{"head_dim": 64, "schedule": "wsd", "train_tokens": 163600000}
MLP neurons of a small language model. Each row is named by its layer, matrix (up: input weights) and neuron, and shows model dimensions 32-159. Each number is 128 + 24 x the weight over its row's rms, rounded and kept within 0 to 255. Numbers have three digits each.
Before each neuron's rows, "fires in" lists the words (lower case) most often at its 100 highest values on Wikipedia text that the model never trained on.

fires in: "of", "note", "census", "place", "synonyms"
L2.up429:111123100180145154111140144149152167147093128114129141101141182148096136110122134146121153101157142165098141161123103137125093133125156113141110074120116093162129127105137150144131144142116111112129150092151127102091112096124118120110131157097157102126116120088130130178144122122107094135092124185136129171095146146121130138131170173137150092117191107170089139097145097115092108113147

fires in: "this", "it", "his", "has", "debut", "are"
L4.up162:104147156115156166178141143153098124078113139133093115126156087098163150123138116094171140090135121141127109109137150084118119138125120118146135136134122151097126147138128159126136121142126157142167136114107118137163112153139142113131080141152193093150106101099088123122108119141172129127131137088160160150112135085137070117149110122162141121136143149146086119139119127138116133094122

fires in: "of", "by"
L4.up63:111153096124150118139126112104121122166173136149123115097131073127156104151126093147136129117144131168105117110143138154115132114104143128158142137125105155100121135130136120141120115085148108108164125146098150137159121158143075151180090080143120078105163133165142163155108111115129125152106144109110139128060127158143196142075095150070120110120137175107108133176110127127134163136105

fires in: "of", "many", "several", "some", "few", "two"
L5.up398:132168137108131149154148145094049130138147067147159115152120140156130154144104096119111142094130118159123093090110160128134116119106149128116136148139090149146148184147086121140168153138135125109140078125114128136125143150106101142094125127126121133188144087161117099082136164138110115146122115082106123151158132131110071157139149159136139063142114123105136127131119131115129160137137

fires in: "has", "of", "played", "first", "have"
L5.up63:144146122147122162130148110132069105127129111148155123133106151096100171153115131122141145109114123106137122137145131144145136109122126142163117102097100126091133129147099126119120124140096054093135139113134134094121087135113150105142128113125123083098155145091135091101123135137059124136140149117110161118119105139114164126168143107202107165162183179123117083127118099123117166153126

fires in: "in", "on", "et", "to", "through", "near"
L9.up101:124127149139138113140109118113140150151111047111084144159130126080179146118119163165139186068154122128142130112073161144134151153101124148127131127149119137118138115141150094117126107113115117131137137128116116079095153124119119106124143145139141122143090136138143179103111140137147150112165098125136134116152119095147187124104140146121106142070118132104121136111151138112152115137167

fires in: "by", "of", "after"
L2.up326:134097139144144157114174154115130196145102108152186114127133146135136145121137096087148156169133092176147136141153159135124131132150172105130154103135095147126100139139120155132148072158117170126155135126061102127143086132124121138117130127107082159113105126102115078147116147137111107062141085137148079158150161125128147091089132167115125110117116112139128152130071130131107119101116

fires in: "to", "would", "may", "could", "not", "also"
L2.up647:127104133114098098123101102106130183111091146143106144108153156109133141111141100098131097121112092093109125124148111107086117135141156102146093123084122114125101112122151099159135158117163092131171163126118145115141137156105151114127146134105103127153103145100140091088105126193084122151117122139146095110113115131150138072115151164120155095105123123096134141177089138123149104112120

fires in: "of", "and"
L4.up688:113138106119156130108168134143137111172106129162114165114128097128147132125166123142148145126139108120116165125098154116133122143120125123130146113094106131150154130177124138152156117100130147142145088173117111098126097118156154125163096116102114100083120159160130101124120137130123099155155172072150138173118126119136144129142054158112145166116124120162111097185070124093162180109145

fires in: "to", "not", "t"
L4.up574:134117088138157122139144117144106131115132141123144144118078139113129114143133089147111146178119097141115145114149091133125101151138121139081124129100123146160147102156094118146127146109142110144116113117117143116140131130125134165113133126151116150101075135044182112136121120141106153155145150153110140145168148145146161082175126155156098098117138065117130137104086121086113165143141

fires in: "two", "three", "four"
L2.up635:140069120125111112132105089130117117154140129171160134076120125174145153153096117099160124138129126163096114121077106124130082145108148185138135095135099144127125128117114131101143102167104157158170157128172129124127134100127128141091181147125142157155126110100117126074090145102169110135156136119126120167099155120129128135137116107102131174177112179185124125083161148093106128121115

fires in: "and", "of", "by", "succeeded", "due", "preceded"
L4.up424:115141111153115146087163140106133069103140094156086115100125117106134129142106094132134152101143156167181123170100149134108043120133134122115130124127148148181136114142123132098101143145116098135152086117123143159108135142102140105139090145162126105113105133112130116095128139152135170176138128144147127164131155140122113123135151177145109142093149120120115137129126088145136124138156

fires in: "during", "since", "after", "following", "with"
L5.up75:140065148098126127130165194114093123129126122096145171115178163149099102113099123122111115091119192169120112146145137113106142112132150122098156121126148117126136147132131115128090153116120163137138156162117152138147118140130201080126124095145094098135107133148146157085092177115117114098139139180097140128113159134126177134090132163123134137131164083139116158119141138092106124149159

fires in: "to", "would", "t"
L4.up228:111145113097081125109113118148100150103126102114129111160164160122144121122130069162152161137122117110114145133081161094170095139140187113126146149083089119152120142132147132181161123109117101133161146105117156156107141108113112109151126141109090150123140117182116119095139138158096156160131112111135157054159144106115120148143144106157119101144106138116134146140131118102103122108148

fires in: "their", "s", "its"
L2.up447:123113109096170125132102107158132141148125096103166136143152159099092127105113166159110118139103120114140113135155156109153142183156152138145167136115142137056131194172139096140167096143136163167128127136106099098120147112109094131159097114091093109159109151123116135115129086109165139146073106127093110126124121150169095130132125127130106089155114122151103117110105163120131130139132

fires in: "three", "two", "four", "no", "five"
L2.up88:131097128084088122145139141119089093070114097137103107154105132156104129163125126074129112135130151092125108123140099129157109120118099142065133152186130154129168132158116137098132128136140133146144125128164144131140165151079131097115152119133122153112138143116146177130094147108123091172099125106126126153119134157123149111156111150120115105133071126140115161096115106077116112142118

fires in: "and", "or", "an"
L4.up319:108127108129114130133142148130136069145116118149130090126091154113127117117158138133134195126126117102104103140077147118174083131144117108120160136143103119111130160145133137117127135087095125138166157127125112162161128140144143140155132111119128076139105123100130157110149116132127142117094125137112084118133142138139148143138140168111076153157140115142141127100087101122158097136181

fires in: "of", "tells", "to", "among"
L4.up377:128097158116117122115142172134157072140141127137168173095135114125129183131145138146114106104092114145157098116159136118083132119115171099104113119107154127106100118108137137145107140131145094143164114144108101147142120151140140105101128134108100104130094176149123191064108114131146138144099138144153141134123094138128146087151136152124113136112159117135148101147129093109110112122115

fires in: "the", "in", "his"
L9.up435:114114153145091142082149092131111126119115164124168114136137149126131089127120105097150156122139157130072131115166193164182151112145115138088137142142117093099084088161165116106149127175137155087138131120147112124157176135127128097122118147111145101138128115070118147137113098094174143144106136146127146085133136097149133148124132130078097155102158143182112111146112128125162127100160

fires in: "several", "of", "all", "three", "few"
L2.up25:131116113126138146163110126140063119158133064149153089160110112121112181168119111102122146144115114082151101114098146122125144093119127121102144142123086175112174161128088151138164120114116107145126090139116137149127141158113129108132123152111146133160142125167117110155105153155119146173159104127155111150113118106104053111161102121126133167116103141123133121121069111082126120094152

fires in: "of", "on", "code", "note"
L4.up1:129141108102120171101122133104144155130117127126153103107113127104130103165110129107179135135104139116092145160159107118145123135147126140162149121111113134113150132117163169108118124151144110113157126098113083128133144112074113103098136088135111128094149097146183137115117127131088103132131075144133113131113101180137176155128146188080135128122150075163114105115090188145123103117108

fires in: "her", "his"
L4.up171:137112149121106129098133079098109149149122142066155136110148105119156110109120111078125146137096104152107115125095128095178129148149142145161163165124131179102157118138102152162165134160143142106130115157178126113105120132099132088145137126107148111124098122152115116150138124099139116152155182098107143074095143153159148145141090125147093115130150128111133177134151145116104138118115

fires in: "of", "to", "from"
L5.up206:138096115161100153099137121172131135157174104104150149126132111105163111131135094155086106150132150131097146091118123143103107112097118153144160108091125117139094162140161122121112125087105126140112124129157114137124098194158117187137136140100114116119139094120123168143116104140179098145162097116127102130122151150132157115158135132124135112099101121100129121174117132159090140071104

fires in: "or", "and", "to"
L9.up569:124112151164109126125151093125161116126159127138156133127124102146128140076122157107153153070154117093092116134118137122170134147144131145113111130099130134199138107111100119140134136152142124122151145135119117168167099111128122131120096138153102112110129107138146139133134141161125142141138120141089067078121168195127148146137083082114115130102127130142132139100110159072128140152156

fires in: "to", "may", "can", "would"
L4.up124:155115153143095132144128127137133164110108122130121146126126147117156120160148129135128160109109120105092131144203118131090132134134178134145102131109113152139096129130127111127163177108117115102158162120088139134100082113147140094137126159118148146150112166102145079097123113160093123090094112177121131145166111160120133089112147130140126087100094099135119155156157091095137129112119

fires in: "that", "which", "of"
L2.up155:108171102115179127135178116098132157164115131119188136103095142141135141152125084111148156112169127154142133148170116133142150120162127124173159141099084167176150144131088141136132109131147131157107137130074124100104109134134123111129134153150147149148052141100146139137140125095062133144154115122155115098146093108148127162169106151116117099106121113125142124116111104104161080147126

fires in: "to", "with", "by", "based", "of"
L4.up277:134103125110110081081123164135134174114166118128129123101146166097104118122128142135179166162167135138162094132130128124128115155099123120120147089129120131122164100099144150163103106127079143124124164116169136153161147143129123080127160132144122123119106105118114163144123121133127121130121116104126144135097169152106170130160100089145130120120073116141060131125119138118147120109130

fires in: "which", "the", "casino"
L5.up537:094137143109136097111125132166110135129127161122098193155157108121153144095109113100175147123137127159092104129172123172153139137100155096108117150138084125139149078158143063142124083143158098108135104129129140101114078167136131120134091140123119080142152116119097148167127119148112125144144139112106134128126116081107092132166133155129138150105138124109180152131124120130113137101146

fires in: "an"
L8.up304:155173180144098100119117130129108121139114137159100151125130132078164105119139090145109135112121109157124170159109153111147127119082164142158183090184154133134102160097114172123169132128141113120127141172121107130105141140126108144102132137107133126134130125131068112145132138107141113127129102149121138088122156137158129130149104157160123096144125123124118132097164111162137120118173

fires in: "career", "two", "first", "died", "built", "seven"
L2.up476:107120169140147135155077092132123153143107139110133136121122146131152165117118086111159147103149092115155158124055130146143146104118150088118149127140084124162180117088148115141118174150090130126141143124137112183122125138112072134103126094134167120169126116104129132118120153152094154115133173101113156136118135108128104101120176125190135146164089163152130164130148154086133144138149

fires in: "to", "t", "s", "very", "her"
L4.up53:125156123146082120101143122113154136097137146134176155154157128166123139108137131141140173102103115157111127122085076129111060142175127118141140131083131108161115139161121123143108127101153150121155138121116148106107119127143172110134156146086112142146091106142078104112125120126126154147075132114132117104107161130105107113158146107120157110079177099171127122132123164165083142148149

fires in: "this", "it", "which", "whose", "its"
L2.up472:132177155096132132166117120124090136103140146069141132122175064123148147124126111124165077115135116113112102112166155124090135147126143113161129150099099152111106200119120093138144124153128129129157145135102121107138090130136092117152126132113164085135109117119089168167123120125134095120088126139126139119111146086138140168152131130137110109150114120126125141135104117107167124147096

fires in: "a"
L8.up101:097145118137125149133103141134164129109131136114139148121117107129144154157158058149135135089108125136141112096153108091138089149115140108153148073108127138144119129127139167107130159124172118119118118154156140162145111114134143180163141112126150103159116132120131099125125128077146106140106108141114120145082121165155109109120128118107108145152105090134155104111121185133124139073149

fires in: "when", "if", "before", "where", "so"
L2.up611:138110142114097148137140076084146157163147109144113145147186143142095081134095091173114104100120134172135099118113117135138113153128177088129146123127107133114094164101106105123139137141124126166111126149137117081136133107155138166098117178124106165183133132166141157108110132118138095096123109098131129127128152163150108159100120089115126129133130209145126114103142139093200099117141

fires in: "as", "our", "young", "date", "3"
L2.up590:127140116119116108136143115117153096131129147132196143111134110151167148129130076118132148112170138137109101133170128117117069119163142092126156107170112134115153087159081124140139122152141112154108145135156087124157108109121110124149141126157095158116091111168136148128143143156138159152113123141118172130123133134127127143136172179125161142139085112158123106129107149117103102127087

fires in: "of", "name"
L4.up332:133148104085115113168156182112151114121151123140136138096123147177138155105104123111112139115112112079124070127148129148117120135145143126141174125093109146154132100113112150148090129092088139124142130116136124096105107149113118088137101105093170087103101088130129164141114154117140145129091125156129117156124149128136164130172137161149110102129118137106137129115098083126163082119161

fires in: "of", "to"
L5.up570:159072134123132119110150105147147132135114138145090146140146161116137127105111124122143146125100132152135168103153136170130113099200143131136150136139118130160089142111184094160153092089119090150087129133158144168093134150136101152101155145156113082107152149144117159144107133137130096124152114125094131157081131194162117101142148100104157142123108165079150114126092120085121095127106

fires in: "to", "and", "not"
L5.up708:123101120096117107137131085120103090146090114141147156083139186112131045138101115148135124131102090144129089098120144114145106168172134130119117171125152150082094128146141109114175130139159115130140125117147131136189147115127114100112123151132143130103151083161097116091130121140103142091145108135133128134120166159136163147109141115108088110133135134133116107136074101112101137166153

fires in: "a"
L5.up35:091096147130088120109074148140172141111121106132104162122123115085155117093143124091145125101136139160142158161169113174149133155139123130140147146119119121131141135144135130108167152075120195125095110131110173111169103143170155129155150160079140130137129141079153132093116146095102102127125130104112114155138134131115136092158112162134115139104097111132130122120098148161100127130211

fires in: "to", "of", "with", "alongside", "on", "against"
L2.up602:131108122129161133126127124112123120156155117121142114103129161132096113113123144115102111117121163142176103096145149064146149107169111121141153084122162095143125126128130147124117112138103144144153134104157102155113147137098162128107117136104135098127118115131171156114166124088130133163155101100107118123115163167162159141138092207140150130144096147112105132136070143123142149091172

fires in: "after", "of", "when", "among", "while", "to"
L9.up337:118135141146169149120098133122110129121132100122201152127102152127094158143149101120124146110130144117164170121161122100100080164116146073114133101151140111100144121118117108121143121115132122110151112155094138086149105101156131137094137136082116106160127146130115156162168166129138107121157085092152110140134113113123179149110123125106112149136104120177159133114098152096122130154149

fires in: "to", "k", "l", "from"
L4.up664:157095106113095109109132181096173184125100119165139126103148114093116144133144119117133085162131123133129105117120122153159103133067141181133174157117163102118147116137153138092134116117132155158136127097129094129109126113156143112106092125122160130092122094104091154125140132130131125154113130128148071137154166131111123109119119126071079123123109162133129135143102149148132130099115

fires in: "of", "was", "is", "indonesia", "were"
L4.up314:153107126129162131095096137109124147091142118147142119128130136129139166153106144060161097108122087074171145122134113142146124086127133103153130115078114117135159129145090148102130122162083117129104115130132145130110127132132127136085162105088098098147078110107153103164095170131105116159084175182145160103095107098111136126146127123110155099133130108168133134135095146120169133124112

fires in: "2009", "8", "5", "51", "9", "2008"
L5.up124:107153096117116109111133135094136126145161132101106122135114133130121126121159100124138167105106164131169136090121115131141100147104156126112102159143169136119144130073128126084081108135111180177132146141151120158155083122109146135088146149105105124117137103136096122145135129132150127124131130129160137150091129138120152096160128133118128115135135139099146185128128115163118130107133

fires in: "to", "may", "didn", "also", "not", "should"
L5.up344:131120163120111132147095106179137133153128108126093151113152151132157198140109130145131118138119145118113133122128091111120140177097121125139120190152102106091148103141151121121146139140131135115117118110119137137116144147091133067144125138100116100158094104140142101124138143158156165164110109100183124100167092151123114136111141102123115116128117134089090118177142120093101101113149

fires in: "time", "father", "life", "politician", "career", "party"
L4.up411:136144121120161113146133100102083137134079157133164203161174151135126178157114143096137131169145148143093118148157089147134149098171126131145084130133114128138104149117122120124091118151117113129145125114146145137150098159136123116123125125140140117134125109117099109110119128138119167110109090114133211121151121125098125124117103102136113116136126093098145101135148146124104102084157

fires in: "after", "to", "during", "with"
L5.up199:087124100100153173106140141116144155075100081150116136139113152125131140124129116120075177112134164155123101103101139136129123110183188143110184124143150133157139119159103146107125134164134099126118107126166102119108185159135143105089123167120099128124099162146120115142119153154104122104196117109160129163123150173138154098099117130152134121139121073108103128113096128104122146105153

fires in: "her", "2022", "2023", "2020", "2024"
L5.up336:133129123109117093142108146168092150130099126126090116113102098167138163149158136111132131119105133126129119134115112191097093116165138137118153117120123130124120111135109090137132149121093111083105131133154126144109105179068151165120138129116117089119112109168105105156155134149150159151130143100103170108117103147125121143181082113160099133161123106095135152137130111117118134124101

fires in: "species", "railroad", "singer", "genus", "family", "atoms"
L2.up77:136099143145149091116093143119151118159151112125132128144075135160179167124113131134123140090091095142102121139150053121128118118096183135134151147130137132134152130129104109116145147078151131105115117115122116157141111140172115122120140166115113128145148070150087117116134139121135105091105154097107130094119107147144128147132110134111150144116089131103190138146157137099133140114140

fires in: "that", "4", "31"
L4.up671:115146124151114075158146097100114129147149131102140184096117117122162086164151134113129113107118103138125118101161176161123120122113103122179104151082169157132153188117119122124116130125127151148125130149135120115111128122146118126160100160155128136134128104165086126137127120110127122174144112118127106131131127146174113133170133080101173107140110127069170122129090142115147081116163

fires in: "team", "title", "s", "in", "album"
L2.up190:125159161153143137160111134131139137101101133142107145097137168156150136108117135119130131129120122125112112169072111112097131100117110115131091131090111084112149127136146093141123112156113115162133125148168142127134104162137119133169120071099147094117096119144084177153148125109107091162039151136119199127085134148133148104086128186161117100144142139102078156138103118095112112124116

fires in: "in", "during"
L8.up252:066144119124179111117153125126126169108090136163150157116115124193127125133183078167064145152108143147120133141139147145150150161143126119093132121094116151130138104132105139129099125118185113164129155142125089135144099162119081095117119097097139115093101151129113149114097098102121081090122125142137135135129162127106122112121118147138167168140120135149104138137064158101095090114166

fires in: "of", "at", "on", "in", "from"
L5.up554:090103116173106174089133141162097132078084099094103089139144142126110122118099104122112146103117121160118148099146111126157198127144133101136117111114082130148145126089137102117115138121085058133149135144098098158178131098111105133133133082171161108140173158122131140122138128122158127121088108102108171134161122167140130126122128161156155119152118138157128130144103147136160141139110

fires in: "that", "to", "from", "of", "in", "the"
L5.up432:136100130117110113129163152095153170135133119108087140070102162140117115118130116121125118093157098141114101114103134181119078128117138150139099131137117142155139128142149132101124122149124120129140122154123110138139164133123144133171097158149119118130154136115145158148115136111094141131092089104104156097121177096153128162100135128072136123122123167093138148164107121143101050111149

fires in: "of", "during", "to"
L4.up350:097122097083139124167063162150188131102139120105115105118145139163104106092107139100104107103150140109118102108123106132105140128153164141147143129122157141140104139113139104103138124139108100119125117158097091147128128124144118085117158185127060075148120164159130139092114130127138127094132117108087152109124098162133170147084140135127156098155131100159117153131097152113114118115130

fires in: "when", "later", "but", "what", "however", "where"
L2.up729:120123138114131157125145095159089120099108132161129188115179095153097105115119085139137115105120138121108096129112168100068118118161131096069158144120145103116127108183120095152157102123133142131130130137128152132157141156118144153127128168122131125125125105135098165138109124129153146071129103116172149131121146159132100171155080110142094142116116136102129134091135148089115115084153

fires in: "but", "however"
L2.up172:116195154125131144143129104136135136123090130112146168099170105103114161109120117101138128151118136123122153138113145146107145100163132112123177162112103120086114158188114100175167142164134139081107107125090112127161110114142153144115125150123135100095106163098103169095091167121152133102134153119144134152100125096153081129122122133140127138133140176112155141115110166119139132102142

fires in: "to", "t"
L4.up123:142123145108151125114126147175156175119093134159129107128149102094151129142121126161138155141096091131116121087127072072130098169123148144118157135110150126150090136161102138149153112104138123099161139100104099151126094105132153112200162156116161143079116155110116107130092116157100144127116096106175154141147160149112146099135137118087103151134114122128118116189105136143145091119118

fires in: "at", "of", "during", "on", "t", "to"
L5.up113:090111141140118096173130111129139136137138103142151139084102107144146135169117189095122140161133144105112100113165132133111139107149100147116112121116149159130105117149134111123089134126115153149106088192112100109136106175134128110139115115127109099140108137142093128116162110131116101162145145147095111153080134128109166161092150138154132145162150118122143157095079158112086142108141

fires in: "and", "of", "or", "as", "about"
L8.up139:125090095110147133131135123147130114174143128133116106160126120122134110103146116102147143116165142141092093122095122102159145113134150102107162103147176119101131154113099120120102136151135091170105155136144135121144116106103154116170159152115141084145158101115151157108133100131164134110160105115130088179132115127118146117129101160155137126133064162101090132124076193137094140137138

fires in: "did", "take", "took", "to", "takes", "didn"
L2.up9:130166121109129141127106060101120126110095161137123194131155139140118136142114096109111057119148141149123124116108074137138122135114161114119175143144175078097133118121128142105152098097149113097108148124127142110075126123143122097135134168117101166098118115120157164157149141102134137140180125126188112091108140101090121088123141128105141144155162150139145172101132137180129087164129

fires in: "to", "t", "i", "didn", "not"
L5.up457:118147115109124132160125087162135160123160093097150161126132134111104175130130098121130173148123134105118146114124121100122096157155122112144201166167139097098085109141135092158142172111142143146111174127131114130151116140100142075135139142104137160098106129138074130141091118126164123141168121070195127100115149113179140116122137125114112133156127131135111103152115094105119123145167

fires in: "to", "of", "may", "t", "on"
L2.up467:148094142144110115147117124128129132140157109160147125156112131169138106117128111124127112107132137139127125107124085116122097115128189117082150145112135086114120137101140137168149133132165128092182114116132119105132141131121164143097174129108094157130109134140138115104160104174082137161108101123116142096110113128134162095133105202111122126090125119139145167147091120140125139130136

fires in: "her", "s", "far", "my", "same", "his"
L2.up174:094138108112101160161119096112119143089124144077127161133143107123133160141115148130164142130122123144117099114132096116130116137133074154098145135120114123141146153131086127145164131127148134093155112120125131108090114147128140179166115150129103130140139093105063127114149113145197103150150125086097139161117114134117105184154129133136120135099153105106143151172086116111130116095121

fires in: "to", "t", "would"
L4.up632:089125136117128109090111117127149151138170121106149135138156107103160140152136107150169125127146106110141141144121089108166090156145131165125158167119136121144113129149168140109144148122095117108131148083100102126147130108128155069153154125092126159136113156136142100129104166158108139174117115155184061109170133113106120102161119152094130108144135122124136142143098128115144102084153

fires in: "as", "11", "10", "of", "to", "only"
L5.up481:100096091175110159116095113151159161114124127180155182135129175142146154133137099107134107113098155107091094121143097124134113134137100100078121085133128106127118136166125131104116113123138112113150106111107130091112127125123113109153138102112126133141156102105131142144129121082116096150184127185146103163166126141134149131152111168124164099109100087104110124144120128176092098126160

fires in: "most", "who", "and", "critics", "more"
L8.up380:154157124140143120106160101110075132120138144114157149165111130130113116115120126115159133115159118138121067141112114129148158125144113152119149144149112171196072148165136151140106118123096090108129107136099106119103095142102128157174126133129110111128090111139125114156108161123114168131129080130154091173155181159122124122139115160110090104094148176115104123123148125115147137135139

fires in: "species", "genus", "authority", "personal", "website"
L2.up441:101103151146149160127130139110115134095136122132111132115156138159120135089151139139125098129102143177082107122150128114086121160075124119135135159156116106137144168148119128108151137155163103097126112132107090148111127135134146123077147099076139164137170112134125159145134106130159061102108127124127102144126094150114151173110180168140097123148149146132132154145138098118109148101108

fires in: "been", "played", "became", "issa"
L2.up312:134149153128151118097119133168107133077123120141131113155127116137110146105135115126133117119122121152096117142140075103098101129129144073089099121142156122126108134143095106151114116121168160161157107105119103093180114122103156096101177100105166121131126091111168140126123143132106120132074132132146139161127150142130162122131109122154144095131120133132119129143132087123130152115136

fires in: "to", "on", "of", "al"
L2.up31:109086138103146133129138171112143098163088122139146140141111167121159120120138097134123171144145095144100160137098097101142134156146133161166181137142110174091108091113140124102124121100121130168149121132107094125131117106101106139085157117109109103092131134130145109141153151099110136103129152191152142078126110124099165168133124155092113095128136124168125089133096122160123169119110

fires in: "be", "was", "remained", "were"
L2.up515:104137122105178114091105124160138108124117121141127144148108165103082124111102150122136108122102133166131128131135070128111117093124089109104109110155172111123088146142110146130127102110111135093144080117122102127130110166132158143102117131112131085084099099148172165166126159122141135181105112148114142120129137157137147140140153114183122137122140124151150134111120160141117125137099

fires in: "as", "sq"
L4.up333:100154127124159151103149150134108133092112103081116126151130099090167172134146113139153101101087078134074105171146128151135130128083106146108179088128118151142120142157117140148147137174170143151128142121121135122059133111115135147147127141107122139159118159156076150123158139180165092127106142161174165162128125110119156090150123165091134138154052088126133119140141156110147142150143

fires in: "an", "anomia"
L8.up99:146131125166124130086103101143125149122113122129102146152119139119102101140128112105141093112139110105116095107086121140146152155155113130154143136137124185166116139124145169121107077115122126117143187160084140104116139148124157154135082141150139120127131136116071109114163151102135104142089146141128132138133158122155131102122123088119139135123082115130136164139121192147149096118096

fires in: "would", "not", "to", "t", "hoped"
L2.up566:141123100129103115130089117083171165130144120139098122110122093130133116159174149114140114116161083133111102129180091090135111172116136157159116176084133120173150118113175097184130159140126120121099128126149128135114156108124178078153149100101126143116135118131100121095110133142126118179110149094161080093132103104111160080168148140131141094125144123056105140181133160115119116100134

fires in: "her", "it", "density", "note", "e"
L5.up261:154132133099116139106143137148155124118116125127153097124125106076132136156125125097142166121135167150102103144165140133140095133176144093170122176152159118130121164161143115151148134139179129116159166128122094156133117097173137136154155147116157130118122080117092114130109128111127151109117140090108169089163112111143113126146116171110116087120121094123146139100084112130085111096133

fires in: "where", "that", "when", "which", "there", "as"
L4.up17:153163112146106108114134077118082101132120125117119144125129146104120136124142105129115095089177143106117093141119137107157069127129132116093182157178123137182113110190126134146136120114159128132138146114138138164124130128095156127139157140116148122137138169116099163112116100147098113149101145102178164129099121129095124168119127092131154137133132094121176169098109130075138124094132

fires in: "to", "of"
L2.up273:123151134137113078113071141120143130176167098105126121163120159117096135157131103118152094101159108114130142129145098116156151112130155102157131141113130117134130129129172162104128127160110137141145115129145103085107133085143129140131130140079098115115114146200118150142091139113132113160117132095138092109160125130082149167130154111110152105127137118087153128127105154134138158158160

fires in: "an", "or", "of", "from"
L9.up342:119126151096046134144184116107098096116153110154111130138103108173129140144123090099147111136151121119118111130116156136109095118121163156131179148096117104145116094164141111127119111162110108123161139159095107104138110141120137151138130169126113154119114121088083109081131134124120167144169144136153140161110133157089122160119137128092147138133120148127148199128072122148136120124153

fires in: "york", "california", "washington", "mississippi"
L2.up681:114116091127146131147123156117117151108120118119140164110165081081135118134097099131154128139152083160098131145135149164085124147141125171084179143144156180113148161126150136177125097133095167105128119100098095109080163122102133132166116156121138098078154101128142154141104158128118129105113132149134137108097105106113143092102107148140108121104125100120078144132132133148126139131142

fires in: "s", "its"
L2.up737:093113121117121133135117149150170138119171152122143150122138124157116101137117137150101106113108148096140094141141115063126122151138115135069105087121146089147163148142134164144160137139135143129143110106141139091144132150097137112143145120114133120156142147129113149143126123113140133124138104116125144096117142157099152096113111145112118081133141147120106132148164135151088123136135